config = dict(
    num_hidden_layers=10,
    hidden_size=768,
    num_attention_heads=12,
    num_key_value_heads=12,
    head_dim=64,
    intermediate_size=1536,
    vocab_size=26242,
    hidden_act='geglu',
    norm='rmsnorm',
    norm_place='pre',
    norm_eps=1e-05,
    positions='rope',
    rope_theta=2300.0,
    rope_fraction=1.0,
    qk_norm=False,
    attn_scale=0.125,
    bias='none',
    tie_word_embeddings=True,
    parallel_block=False,
    init='normal',
    init_std_qkv=0.0131,
    init_std_o=0.0,
    init_std_up=0.0131,
    init_std_down=0.0,
    optimizer='muon_variant',
    learning_rate=0.0158,
    lr_mult_o=0.656,
    lr_mult_down=3.0,
    beta1=0.93,
    lr_head=0.00571,
    max_grad_norm=1.0,
    warmup_steps=200,
    schedule='wsd',
    decay_fraction=1.0,
    decay_shape='sqrt',
    final_lr_fraction=0.0,
    batch_tokens=131072,
    max_seq_len=512,
    doc_mask=True,
    train_tokens=835600000,
    max_steps=6376,
    dataset='wikipedia_en',
)
MLP neurons of a small language model. Each row is named by its layer, matrix (gate and up: input weights; down: output weights) and neuron, and shows model dimensions 464-559. Each number is 128 + 32 x the weight over its row's rms, rounded and kept within 0 to 255. Numbers have three digits each. A neuron's up and down rows have the sign that makes its largest values positive.
Before each neuron's rows, "raises" lists the tokens whose logits its output raises most directly, leaving later layers aside.

raises: ".", ".,", ".\"", ".;", " ."
L7.gate171:148090109196086141199115131105175128125051103127124123110124083137135102154138178082116141154185119136152092170105142147127155107087089140115121097145106115143122125126140142114148127075129141127175112094180106124146153153134091135107193147188152147154098153120129150126160135101078146106
L7.up171:111120133181148135188120106153140081105096146076110097117118048163077187126188141082124173118128092084138143114118140134118132084145166176061070157158108140103153110133101152083108163131156127156130115139158077145160240112111106110167178126133152103089134140079148122137153130114139073131
L7.down171:151090165172169119140156107109087120109172120099139163104138098150175095152107131068065102171198146118118137137137113094112140129077100143127105075137145133083127111158091189142137063170092145134155167110126122099142113118115107104102139143130165152135126139110100093135148138115136149148

raises: "of", " are", " exists", " were", " is"
L2.gate1133:112151169152116076156104147094118131135092072156120147187129230133126149114146097135145105166082077062161150144106108119067072112107159062104114109091128145133153146135198172138088081083156128079107108115125088141111148128155097137118152123128135095153129110138129135093135169137165120152
L2.up1133:157136101159154108039162142156154142133135152102147213112128129165146188094159097092134129141111113088154151204126134155111108119125114093150119134084118144142158117146122144125126104135180128115137171125104182143141125152179089068094152127132122162101143134100139105092109152174143142081
L2.down1133:131134087137123134146186101142113120166133127177150122178099160139122199119123151135084129176140207076144080139114085095184067161098081131091162112089175093135124168160185171171112152102142096158158111082138144153113088147126102176156167137103119059145129125193121200173115162087206182125

raises: " they", " it", " while", " seats", " there"
L3.gate1135:160164120132122196176129150157113177136139124108165152098124128125119109156107149100082094165146143136117113122130120126174110193066140138118128127116159129106136104114166148087128168132133105094133096145125103132121136141105119112109127167143192117080109129143072085104126109132172184155
L3.up1135:113180184158117196110111184091137111164068101084091132108131110121115084102064093118154117144128129150131143154109083129141094193086112108134122203100131135122176101127126169127113107117154051143097163133083135146135192162127111076110169138058192130087139108169102068157094129099142175133
L3.down1135:119129138091124132145115111100097110081147124104159124149112125049131104135156128149117136119126146132181095134192105062126105183078120211163136148138155122125107138133119173180141173162169119162085140116131151121183106153069156139097143118121174159116141136099149121149130150118137144095

raises: " Commander", " colonel", " General", " commander", " Secretary"
L3.gate1121:140097105101115162142066139114102144125099102114138102109139113125141157123116060156109095186184204113132140078174096147137101113110123118125108129120133110120103176183133083160170152155112180127143124154096137117098111193134094154118124199097093102142110161193156130124092202137092120141
L3.up1121:154109175087108123158089117084146120173059090064098096112175162186150139114107126150158093130126123173134116128147136092128084119115125128105119149103067146166178118119112099130125173166167161116145111202111097156083102098056113158122134139145117145127198176217127194153129165127105113111
L3.down1121:147103130139140085119137196111138133148207137138120136093153127121140093120115122151150158113110143117154106149187159160103167114119165133124162160176088155109130124097074116070115136110115083092175195157195153066112090144083135118125168120162142155095147067107114094145110091135171116130

raises: " songs", " albums", " song", " Album", " album"
L3.gate1431:092087092160170125114098108121121105135164070128120139123126156140097134103119134151139110142145172134151129198114092134155102141113159109158146115155127109142138150123149052146134159120119078176178091105181125096141132116141089063118138177188177133163148120083130120099163161133121127126
L3.up1431:120081114122060130119085073127101071144158161153107116136124079137128148080121094117125129135188140135119079132136082112137129132135132085182149179148172075166169153111128104137134166172076156142143060095134113137178189124132103066110100112172189147168106172092093098136155127080140110122
L3.down1431:129070119112150119153082153133142072150111129135109106119158097124131122102088174161170176096158115115129122151111110120150103134135142156147140196146129120150181076168056133142144103160121144099154152128150141124148161151148074131139098064154167164164176167138109100085117145151205177146

raises: "ionally", "ives", "ames", "ive", "its"
L7.gate1506:166175180119066114116149092126115185119163142150153137079089127158199169112093105077104124151094214095150169137131101114103157096109087108068168110153139181106124096156085112152115160129087117095162141137121142170138177121155131102138050175059151137121071120135085131152079142110129128144
L7.up1506:177141177172119140124165083115132161156118160090152156148116144133147067123096080101103155119147147114211088081142099174138121158125036103130100116107121119125129147123089145157107209178136123126172148126135104100177123125167112128160119119155169106074105140128118161139145165095133094137
L7.down1506:111118136158149146133159120168092142102107108130125109194127129072124116121174162178116123142092135194105186124099048114121172108157083143136153103172031100152089104079146120104153054153136140160144110154114103156105115113216151094122105120131167113155160084125208101119162157081120128123

raises: " behind", " outside", " across", " above", " among"
L7.gate190:100156061110149089096131119140160096119156124127125081154082127146183170123219133107110122176142141096089152125129110135079147117094127085060212135135165071115146116091091148159108115145129138152173133179121139090155121113091152065109163122088113179110141170066088074152148131085141176138
L7.up190:158116167140074083191128161118161136122175197096141110118083096150115170105143142150150075130137197128145190171123079144175127105124178132095140165102126073141099158075141103127173132147135109112124155123106054156102119108195053164118128132145154178135114045159123205143137129174109171089
L7.down190:152128196170127156120133184068118089158082128121108142109151172128132192149137101096128131168157090105100159121163148131088172151149111132145152149126143113124167178125098133124180112130106175145195132112133100117120118101200137084114119165158137140122087110119172056131137154119110112195

raises: " them", " him", " local", " each", " it"
L2.gate163:144136138073174154091161114130142100134089047131159159135134110128111156094107164161105112107098184201118125177131098055117137092157151107138128121116056115116104145099195141084128070111135110118154122097171116151160178108247154115148127172178123101177152175153079109177162072074089099107
L2.up163:063100095070177119150116132094180084128181134068120170130147096160135136104125155120138124174130124116154085132187170082108122133145155112089147091159108144113157116134124129153101098124169141113107099118135138114185166145152126125118099154183202100104174139182078100146077171132176076089
L2.down163:133177084175115137170120117144125116065104058147115161097187111160096122157159116150148132126157179089205136118181098099109109130121123149093142128150184139134100155107067142097107137162144119068139139075094165073146132186127097130127150122091173130051168089126185170149100122135155103130

raises: " =", "]/", " ==", " ====", "')"
L7.gate523:121131101140138109190148114140075133144135184135103152107110131139144064133115162140134147122077139084128112079078151162102086086122184125125125106132129141152119111198135107166130147124134122185079165143072104105100136159107187093191164095155112168110124096098178117109104085137155102105
L7.up523:099119098119143127141144113143140153138135158113137139122114135136090091128108115208132090183152135122132119110125136073161123128093070158171127115182089119138142076178156149149134182126141100147183162062106139133132110147028142106175166128151148156096080114120086165136215157110151084120
L7.down523:141149144132126158104126145163130135149103155122161117124114084107120108112107159107070117137098148099147128076116139073114095117111158175148123165131114165162143167145111129142148111123115108131163095106086160140124157092197116096070079120109127131127127189101120141126163130148134141068

raises: " years", " seasons", " months", " weeks", " course"
L7.gate846:172155098066135130101113095132143021082089122131122108160170157111204166133148192107186114110076164156089106074149140106127116134168123106122084142078087083115091131139115066171150083133133238142119152180118140168153130109128143117148149138111163168149165135162093145152127139115071106117
L7.up846:119056163128174103089118092139146083108205142134140156163127176047106187159170172117140095114123107165132140115131184099106185103176160102116078117123159124108091126083101093123154112125172169118156101120084118136162118121207148129081126118134117080115179188104142094090155041129115099132
L7.down846:159074118127205133097152136104122086194104127140110180148096146109134161168118067111148072090082095163184109164103142082097191163130068110158087148093095137114148131110151104157120144133084122150102109103099086153138119088104180147144108120136102176088073125178104146114189099138131124171

raises: " time", " while", " whilst", " longer", "more"
L7.gate630:141119105104181146135116143126162075117114133155111077209109140114071194146163116106145084131129099113100100145131172146123172116149181124175163128182098191118125165173127082198081142130175176155195181170164109147153134178192174073095126098172106107147147105090155147107111075111130151152
L7.up630:204094102141149171133154114125159114121102166137124100126098133142167168118125133125188116183175140153134138161116130058080112103127123082160077127143077089153086096111112118149126060200150178143167180162102115079136119091128119065150100126101141162120174092112134143150186091203141088143
L7.down630:126109151128121179098101125112088106107177165131126044147119113101087157142096158081164174053144142191154081126112102104122135106143076104145119097125079148143089115092168088129148115195114098166170143144133115133151135121162176136112116097145133133142138124114122151148168145152142085132

raises: ".", ".:", ".;", ".,", ".)"
L7.gate456:157108184171161138118121126127067127126095136093079069174139095152115088113204159139101132114139163171165091114159162111149146139114103156072078119137128132125126140123120112201165161123173153184175171128130112094099134118132120222132137091077137170110134091087120110170089118056129177170
L7.up456:168170168088107141134045113083141127127087131107104123109018051123084144121105117144148172137099166139140117083123161148122155106091160121145132178093089183095151067117139115062114125139195147172122124116108126143164133099131107104144138149148111130107172081103128075148102110100192136138
L7.down456:178190082218138080104131102142129154075151145190107119101133145140166073102133184172141054144167120091131183127088105146118131152099082170117106103111134099110110164082115197111106079119129149137146117113070170109154171112084143112119088142098079117095152128106110100066096090077109139152

raises: " weeks", " days", " months", " years", " minutes"
L7.gate1476:139110137162162111131110111141232138066145103134172069164160136102120145110103163192141134148148160119160100109154065137092101078118134140133184109102090100106126181080155113129169201088157103176138204166132160139165101140100107126184147161132111067091104086096089120163103131146127111139
L7.up1476:063125119108165137105078101124145049087157102163121144190167156154190106156134120149116063120168143117123153123097087140169142078097134156129123121144185098142160114133155160142137133085121131133102129156161141148149070151146155113103158102080110128131174193130130125090104129145126131132
L7.down1476:145130123161119121078119162164153075092133129178109134155133099159121173136146101150110175144108090171205136140127107169109103213121100058089123096104060123132143119150152140095044134131157153081099140184122144100132104117105171139082126138170059119088174162142120108096097144106136145119

raises: "men", "man", "ended", " include", "acks"
L3.gate655:187143113146173078125166117090072131122170089126111099127092076100109135139120071084116100164110097120140140121156111122143118130073078145105104099117145151141116146133161115123171152169147175157107172094121162100089116140139147123130117102214083131166106085120128082126126120135151082138
L3.up655:154050115104195095235140145119103163131131119141103098110094133111126181131157113073151081110118055117118177108127092093082055122110153157118103153161130125137081138114188156160170106186115126123171120100106115073110122174152160168127094150092106083165165146162145161132133165067182097171
L3.down655:120137094124116146127086108143147111140147105138148144102143107136142149114134129145120152186118151168105114141142120129122103225109138083165126157239137142158126143142185124091116074129161103138145140110162139125141110027181081128168116132096138136097133119072124146097169157140170125128

raises: " they", " there", " it", ",", " he"
L7.gate1269:120166118156083026152147064143089113152062124072201168151124152097123130088191138123132108116125092166113169158142074114104140110128150118117153099103091162138172105136113103154140134113147141095127178113079155148174122148110108092105109202094137196166060105161110127157166182141126136133
L7.up1269:143181146097127119104096101169119077121102129091149109129119113125111175071170172099094162092132100152168154044141138124113131154111113087164112084118043122135170134130101141125087068166134108113078080180121144070171123103167098105101141134099121122103145166131112104101137114139153172139
L7.down1269:153133094165152102212129117162120156125065044158132186114130163079145104111187117098102130189150142143135140124096133134170157186115139138130173210123160126185133073164135168105162144076159180179089152123095103143097089110097115079097087130129187183117128107069136145110110115169117146168

raises: "ashi", "asaki", "amine", "ato", "ash"
L7.gate1238:089116164135104061088163073103131139071088081111142127181194139168090139159094097163098161111150138122085091086142139132146113144208045123138170126142066119108127121076158167166111138157092065081134110146124120137163133216131075091174118120176093113160079173171124179108165115130129104100
L7.up1238:074132172101141131102158083168136156093142111138143092110210098126149116140109145180113171192147162182104105194129116141130160091137134144113116126116096101118058091117156111124101164120116084181162120144164157118077099105131151100128125142152130111115143135088129167116195151124126087125
L7.down1238:075125143107025129126087171129110122093129130138104119106159064188156129128072138153152097150157093093138186119139115108174156149165122097119121133130149247164132129153133163119145120113123143127062170122130121111113115180110169082106211167077109116149106151121114142080131123151124087126

raises: " or", " and", " &", "op", "board"
L7.gate363:188086092112083188106122125108163090130123088115147132108113111090159093092095135159090128090170137116125066144081126171067082151142133116152180105173156128128040181119163109156087161087185131084145101132145092045139102084132147078133068077138105109165177124122094140164122153183150051116
L7.up363:133119077212140128081155151103082120128111092084157079145137163126168106160151120178161100124150111102151131098105122154132102142100148123177181087102148039096150145094117117121121179162161135116168136114122107085176124061139105128197068142167158104122153120066119124169128136173104111130
L7.down363:185104085106114156118157135108101120058162165158185117092101146114132141164148075157171121203096158155128148140117133142116104170137132126091154174168098071133157148095146106145125098120159175160120136068130140064114070141111147140087140166150131124075128104092125119204126120113117075098

raises: "man", "ian", "men", "ians", "ann"
L7.gate976:107152171147153071127139127173094172110130090097125114166174098095076098222147143111174137179159077102106113146113114110072145133169142064162092076129105087083092041091111138154172133132140156176135166140096157167131108048097116127172136169217124135148152097131157065162067125129187144149
L7.up976:085183092101130140127121175113148174132116103146151053162079141134062119092145131139177106093065165132116113179173178138106149159160122117088118094147144105141096176106112166131174141157221121141097135130134142128186116077143158153143079194132182157118095130159169128128141107125102153179
L7.down976:141073097173189159151136125151125078153138076076144128172098144175159145136121201113132120102134197089141130143091166138132105137171132177160176138152125096159120141141115117132110114174123127099142099169125128122099125075156104146111123123124153099171078169149030142037113076112195102155

raises: "ke", "haus", "burg", "bach", "born"
L7.gate537:119089109135121122109104078116111125147183169201097052178161196145148105154139138176169139082128126078078149106097110118137095095108109151117212114168127139135064103133112117176096069141121113101090133110157165078103121138126138111144117114091124096105166114086109163136137111099136115133
L7.up537:133093144149076163140129122194134169179136105167111093155158155154160139149099143187114152095151134062115144123131108068144113180145111135142128164152111118096074102091154115113143128097083126130114121102182189098123112134063124126144118134171107133109119116115148139125146087107085142084
L7.down537:133135108169099139027085120092159107128197163156084132147145054171096096108127096145102118131064120108107161149107157118153146129105159170091120131124084142133133163118063103042172158135093193124145114094159165129166102086185114120180113166093138146128184138143171131059166044134079130121